Weights of a small transformer language model.
Size: 10 layers, width 576, 14 heads of 64 (7 for keys and values), MLP 2304 SwiGLU, vocabulary 32000, 92.2M parameters.
MLP neurons of a small language model. Each row is named by its layer, matrix (gate and up: input weights) and neuron, and shows model dimensions 288-543. Each number is 128 + 32 x the weight over its row's rms, rounded and kept within 0 to 255. Numbers have three digits each. A neuron's up and down rows have the sign that makes its largest values positive.
After each neuron's rows, "fires after" lists the tokens most often just before its 100 highest values on Wikipedia text that the model never trained on.

L7.gate2260:160135095166079126155135148052083172146160082160155102131129102133089093157118186104111178091146147101114143108133164158142121160104183150155161062182099139125065153085118088182180115159136124126141172130109096172126148091085111095151111103083059110082107146120168138193118126147137144154126130161115186140153128098109129176154090176130103141106128114090126114110125155169156107155134083083094106131104067180083105089125126127132154132119164182120118247076115079136133177154133161138144166147202095089133154164127140115113090147093117143149076140130120152079145159105125152201164145090119122111142113109171130124100128116132101136150177122126145125101126140158092207132137142134178163049099117081109157080124113072092108124142136066109119165164088136139101143111133160
L7.up2260:178129106098111094159130185116126144094157116124127084134135143104139086176135124184168134220135164123099069133093147093044155143148107118103145156105085127084108121091116110127166100070186109086115129108100061148139080125100075123134143135127132104124183161079107124188134166091106167205167123111124093130127118179093105124173096166129103083128159112142117130124147141155047108086133098158151122155111044190144106114120117147167105160156146161152152197089123122113121143169127172066158117180154090129114131115107142110141158156047118109171117097121124162094130173125177134147108144105104151098076087142174144094124155169103113147195162146130140109107134160102099179106153092129123202105162115149155171090118112106115149154147194165148100174104104080185121104151137110
fires after: " the", "s"

L7.gate374:145161163160128122149083120119028107129163138157102137135095126069168125129143190141144142136092134074102139082169166125140106134104109120160120166097146093182104150123123143138134132180117171089114116071119167143156159186087126090186125147079130157162169096163147179119089087070225108107120175128083171126187157102117089195116111137126139065126134141158096091146056171108152107167153095095127117128096083073143105153149094107092142148160116064159041176061122093162186025133117110093112108111113157133141119149164121139022161101084123133125129152123104117137099125148139052161157098130142106113158117170152100151125121163178138146153119132118148079147086162130089121107141121150115176120113130103151118190129131138144066079181085128137084102144130112174140150133196159
L7.up374:130045201200069143154117081109145083124125186153115144101162118091158123173123069151121176093149187141085107161173141183096023115093147166131171132161129116126136103105098124087149085105127117154127151035149137116124084142123133162160121187180103117158125110066149146134108161129131117098116151170117144109118132162133128167166093113148143111138176142111115178122152217144080093108181092145163066186180183127154117121129082101147150093099107101134108148112127176131141086105123094080131115159120091130143090133114141101187145132088145124193130128150094140131136134123153119161068083090169106095130093102146138079128115132162124126079127112115153147060107179129164175099171131100048186124149071146135179074158106131128112140142137116083115113060099137097099133191124145
fires after: " in", " a", ",", " |", " In"

L4.gate695:119099153115179193146133152130108093127163110192121156082140137130127101073129177103105078104181132088102124112119169107190121146130123147172143121109074109169174119107125077106161118126155127139126135143068181081083205107173167050113126120101103158153108132166135070085051109114147105131093090142164130126079095174136180113127067113100077131107110120110080108104102154192201156112198125043092174129137090158079126146171143201059169158114118185095099125150076135081106166158134170138136161136080228110139169144119023188125166129141146168126172090154112087107142175102111174159161127171104127052129124119144105165153123148167187124131098073181073118082134144131115117136106128115088162136125134127095145116161151194083159142096132130164123102118130097118093201101104151
L4.up695:107100122116085131092111169136130156143135077184155106165099141174176080147072051149167081108084150148156058142116134147166121102153143150127140149156116148120173121154074128157133117113146134100118162138151119149145092127091040203139124117105110093133113110109139139126154132091190207168113122131111092170155129146168079102168125110119180174097106120147146112161141142064186126126117152098123122153151137137127139168102094150132184157106124122140127154183096130083082139178151105161211146128080125144146126104179155195150099172067105131090071134146133099109159149155099154088119142106123122113079143114128118091167158125125105205144175146160149139132095136103105102096107138150115107187140177096127069103125138091177160127164137142107153094173132067132147092156087105
fires after: "===", "'", " ===", "\n", "==", "K"

L4.gate951:170120104128107113129172137125143122168166094112165112139122146157063124189144113162138119093112090100148087122074123105122131168106102178136092117225102149124166101088118097145069159156112109084139131098123126087101116161105170152200138082115081115143165147085105076117092103158110139138166141138118122128092172106118094092120125119100119142078120159132117097120198119158085112149110143139109174104153155118155133116121092111124148132118110109139133164148126172161124091072111177102103111158076140162095115115121124122136146119135113108191158116091087069159140124129114108151156138091137124130140120093132170216112131154109177180104130105106119107136127080140063054088132158081109081109141121156132127068093143162126203135085119096047171152165100141106078109049111216
L4.up951:131098097143102145102114152111096097112104124154153189128111153135134084120109086116177082088149151098112139119117086118074135089146137112116078044095128183138028158132153163084151139164131143117151126139124120086138131144131107161147136107173168171111137132143146140159099117130103114187095084169112129077124112072108090102089159143152129136036174119171175178169134093106087138144083095071135174140144158162118170151074074146174143170099133098146152107112102156142120120116093124102171153084103073112110135138110128119147144100108062129116113111160054085161093113110105136107120171115122113137080173123081126159092117128104073122106156151118141118145106082171094081165148139106159082115127157127112104120170124170112149165110104100122139097143148081142084119128143113
fires after: " the", " The"

L7.gate1807:069119182122162071178133108078148069186133194119162066035021116121202098102187135149126101100106175080148054170160046150134094097157167141179155136187203121121195117132127100153161133115123115112186094125098149065110134171137089139113136123131122141083141117077133124150166176124109143152111120089188134091103093169108097113146141158076119131167117151123182172163086118154127081080199093107173131126081135177158122115135095090107127111093140138103128092132128172138154087111127095146104140133121162080117145127154128130077076137113122128165156123156098108102162124129102114138148147167177163141156149155144169133085150120158135154152125121124139107107152136084147111147140150178171176186169102128063124148141168081184113142155118074064134097121077136109145150091081140
L7.up1807:126110165143142160149093080088129101138112146156140183137119127157107120111117088078136096120184078078120139118100136155174170098173077128168100102131129141168136127086085119119136147157153151191117138121031111132149093164111155108145063040129080161117084160153158186100122142112118129139126191090104166116105173136095128139137065107143096119131156137090174075090142112165150116099094098114132173097127069159149075108114178120109131150061094103144108110153122132153154095147141110133117104091160104163157130090150144093116159162135130139102205092104112038166157143122118072094123126162121101109193108132140150202163101142106095109121119131123191158142137104142114200091147107129123154100122154129111109146176143113149152100156117121096163127131132128065150160159096090
fires after: " the", "s", " The", " his", " its"

L4.gate1031:126114093163106104123211116085119130149109133108106110115104100151034161174135136122128149124171155083048125149048095135152123101127124127125143144092113105174103097078124162083183181140167167099136117193090168119087117138123136126113133052106104105091116102160154156152053094123144099100102130145145130099087088094082139094120119093124103114114175138124158126125126077124108057161135101091157102150124151122088178099097161137086143145161129161156133106035087138034123134103200112079067134139101136179194154140164107108155161104104100184095110148149101083152143108160174116166098165102117122094141157192105122132156132184172172118133182141105104116140076120077064167053094146123131142122177144140116154160178178175196158087114086140123121164157165121109060120165080156
L4.up1031:100137135149135144112140173164138131202134102154149118125152160069151146126148165051110088128092152144133095119151098147090177170119169176147105103214134123084154130140150080107076168185122132134125104123069105104125172164165124184176138172132123147173124113148169028136116131098201109176145150104053102139077146103124087102107138073083161156109089166124120134184137133116121123155131122116181112145100158152119105134099134131077150106097117169176107181058099182144173169088119129157129148125101103123143160101167100157142103127108094168054194137089112156077132117212114211093097112159120122125145158111113122110137168129116123134124155114111160180143117147127089097101110131148114104170161125095063161175145129127168150152153139135111157107127072173049138146086107129
fires after: "\n", "===", "-", " (", "."

L7.gate1177:142068132176176112151184099108050079151099125128137153099096159110124102167135126096142045120127164116169115124125089068136138143119141116133140071179114127141092162111119059136196198176111114107174084194151072170144130121162081087097119102103170128131102180176128117198075122166133149141125118217144090106105091110087125090129146144118178110112164121125100171101141128075112133158116107160108131121161110155163151074069091039129088153131156115145093187060103111111066173087087131134084121073135118140095120142104094109153153102092122132100086162112154111136159120075130143132121094179050135115087096117136135084154141120094144156064104129172159134145152109199102122107129125140073115108106159125117080165111134109152135128113112118148077123125169139158102147119143121
L7.up1177:164134134096125135156092141152142144136140074160142115127114139120130145168158164183076122124185172084096138125147123096101137086130148110141194148184116097188143122114135156121212094119162100181065134071116114124131104160115076106170107149096193079100167116116162056155122173139103123137159150064154150164138142123132065159148143128165109087133105163143073134132204203132129111133164124180141137073158186148112105130192049150129149100157131151108173095163126085173198137115174132134147175073171111143172093124078125080144106144132126107152090061133171175111101128146093118106127123098146123124147123077155193126093144132111151123093191160171114102177075104144228199108118146160165107098157104087075124110146101117101139092121153155078140108118095156094132033117139133
fires after: " the", " on"

L7.gate268:077152102149138083143086121160042083150177105192120165050166169110154104119105165153108144072147085120073124134113206105072107154151098079126105146063089115153130116112120149170136134123181212114139124092092173118124153142170151149163142104124166140155143073193103160125089164072148112139074105140084164113106120118139119145098133108196132136117111173138152124112120169133130177194106092166131158051119123083155129137192117145078130140084115182122115145054107115096089115163146145140125109143115095088069160117115124109105131111082150137129123142118101127127152161132120130151104140154181140102135089147129216094153140131076130130095176125163110134203121134102147064152179154133130153107110129128105130113120166154189177090097101109186133119124150097164098132138128211
L7.up268:220126061124092116164085127112160135109142132109084112158189128086141196159153118118124104191135160125087195169110143117140083142111112150132058148147144094127090157113163197133117143234216142121180127166095188130143134075080174065101185128130110172128107138077149169111116119132054102124127154173067127126071124068106112132174131165133146119137161178078121149161120146094074127112082157126077099129147123075139133094127073169151091088092166113181133168135086133084187069094141097128144077181140139124099100090184096119142095126138127081159116144158126113176117193105126075154126143116126078132137127139147111092141139165145112137142117119121138122095079164127110185121145066093134100112137123177098108168098090159075175069123117080181146154109119125094158136155061121
fires after: " |", " "

L4.gate1719:159111088126139067184183161121156120163095083102122152135123139129074113154136180169139145141119155158158096157084144177125118153171128111122100141150110128132123168175138144127157172167179129075190090054088135119104109133124128092143134140188146175171128185120109140101163096172091168125159133148165065190112093097069165136119183094086144107113110100070141098153153107079169130149140112119119118131127144119185148127119084112165103128170111087191125075117122155181178118063163074136104092076085111086153177137197167113163111153139078141175098161135095090133141098169149144128120122208157164115114128171168093157093060170128118135088145093147111095104106137120140092160105185117101184107190143123095159113164135061081119131071095108184055219115117134165132133092128146
L4.up1719:065126144116173093136124081102102107094202087201165137142129098152133083085116150082171092111151138072170148108154191127122082108170135108107086102165089187098152131126088104121097139108134097126140106130137109096089092087100134095157135127143136073134100076148103057173096143165108144099116170081156179165132146126110152162145088098126116158147157183115121118073131137087115129090133156071186156137146130174119099086142121159150187132110091179153150156148112123101101150135120111071108148108135134077152159111228134111136152196164181148077161122126137135087157144109153124139121107119128154160114106135151126169146111157119178170088112165111175116113134104076117095071112144055104135099112092095096113181107159094119099184162138094069156132195152123120117104189046193
fires after: " the", " The", "The", "===", " 1:5", "=="

L4.gate1597:126108134099154082084147135112077112143140151142115146190163139163061159124148116146062078138125141134153162117067104125105170128180135154092157107117105101152098101118123130137204117164153110131112185158140115141166048137104113177194131103093166121122151124154181064156120129170122117135138141139119152166149130086130085070121154146071157139128119114130167145120092145136149142148144092079110188162089169174141155160110161155064191124063047181092131097148148164105117117075060137121119152073147132145139127171137121125108170121146100158125089137151127107192178078172085128146153170111124105099110202142136060144114104096113181175062127147117144120104102049174196113195054089148131146155112116173135129080169174177125154067098124152143110167126161102104123093130154187
L4.up1597:146103132137100121151122132135163143121129130196078131135122128106139103169053136115150158111137130073100117195131115141092137169172083115108049112065127171099165143147115135129097172151166145121188068080137113093115107126135092091211092097150161125147196160130063146145127140130092092144115158087123084139105061149093137214110105125135119082122178136128066112119116070100071101117115145169155098101133164120141072141114143058178118128153136132113185126118069178176115179127079094118145140125174107146138130130102096098123144108140136116130141136116088128131088143168163085113106136074118127130142166047085120117100120185116145060146102131107107094148121088142126129128163126078159126129161118152147097101153161121151169155088121090180151153091107137087213074094122156
fires after: " the", " The", " example", "."

L4.gate1513:072097122152134102137128081132114164143066105127077101095093211122135191113106122098085138075147134135147158125146123093135076159138106148141173152143136144143141116123168146076141134147097157131108176102112158126127143165165082144141139103157130176136138127114096164067121193146070139172140096115107115089063136131109114161123089148114152175094111155149066104128126068135126085099130101118154133136130117132108131142110127099144131130150176156148154121154159160134135119127118167178096115146164067170103130083115125091126086083100093101122078173113113180136131116097108119122111111150146113137146109079127093122077037143104095116138208131082194209187106074180133093104134063124119151134121140187195191063149115185085169113155078166132157130175155146122108120118082142
L4.up1513:140116084186157140177080121108096096090147147183155195136130165176180066099053119120121176137142155100140110133140141138064135106130150069112145131184100121141056136117142143196109161145124112132135109123134128150167067049137111122200116079130149059100135024135104107206159137125097124093155129095114138117155143121119151109151093148095173123147189127130111142128134147101100100136087140081169078124150077100146105094104158071069144197151126131123183129102169173096097169132145103146130186133133144106111094136163133141064126142196138143126095105168114102107123183169124107088119143099166125087161112141189136141188148145127148134191093154130129075169170069173136149160130133126129199112102109159155138135141121153118163134145145108121117120105154145045164138172098138
fires after: " the", " The", "The"

L7.gate1880:136083146178131088199123108081090112127101097164035117074083131163087140128109153125130188108081103127175147140147129086109148161161133174130105101125107075128153107074117129179132108152146145117125137041163151099126059171078116121189130106090131113108145133129159098131116127136125100188188157119068103100101147099080109106102100093071108168123113125134118108118171147164164099103158122101137140105118095096147180090123109143056148130144074129093152153140138159107139114145107155156105111120122115109121105184085111097158150157116133132136084098207103115131160073154131180133114241138182101152161109129174111131102164125159124192128102139145140112114087085132123149169125098155159191107078097141143155097032160158088183122086125131181101131159107138152153147099107114
L7.up1880:178150149172117165066119150076126095113113158139199163092110134159141045137117098145166156041155191121143135128118052143080115120187117150098076060152138184115074146109110110147136109161083135106161088095143152155159093074128115182169177108132143071112145098111088149186133112151107152135109123120121163130100097111094168133133144083121135087050068092171128153113087178079102110117051144186090083173183147127126046130125077138182140153080096102127152153139122149120132139097147142116147130134139121060130071141151105172144108172180107117141119102126137162149161133131166098077171072148130140136146157174145163145158186101099134172132098154138137153141199143154067113072132107132073142152113142098088117115132072093131143120101148143134119118153127086141136111180095189
fires after: " the", " The", "pil", " 6"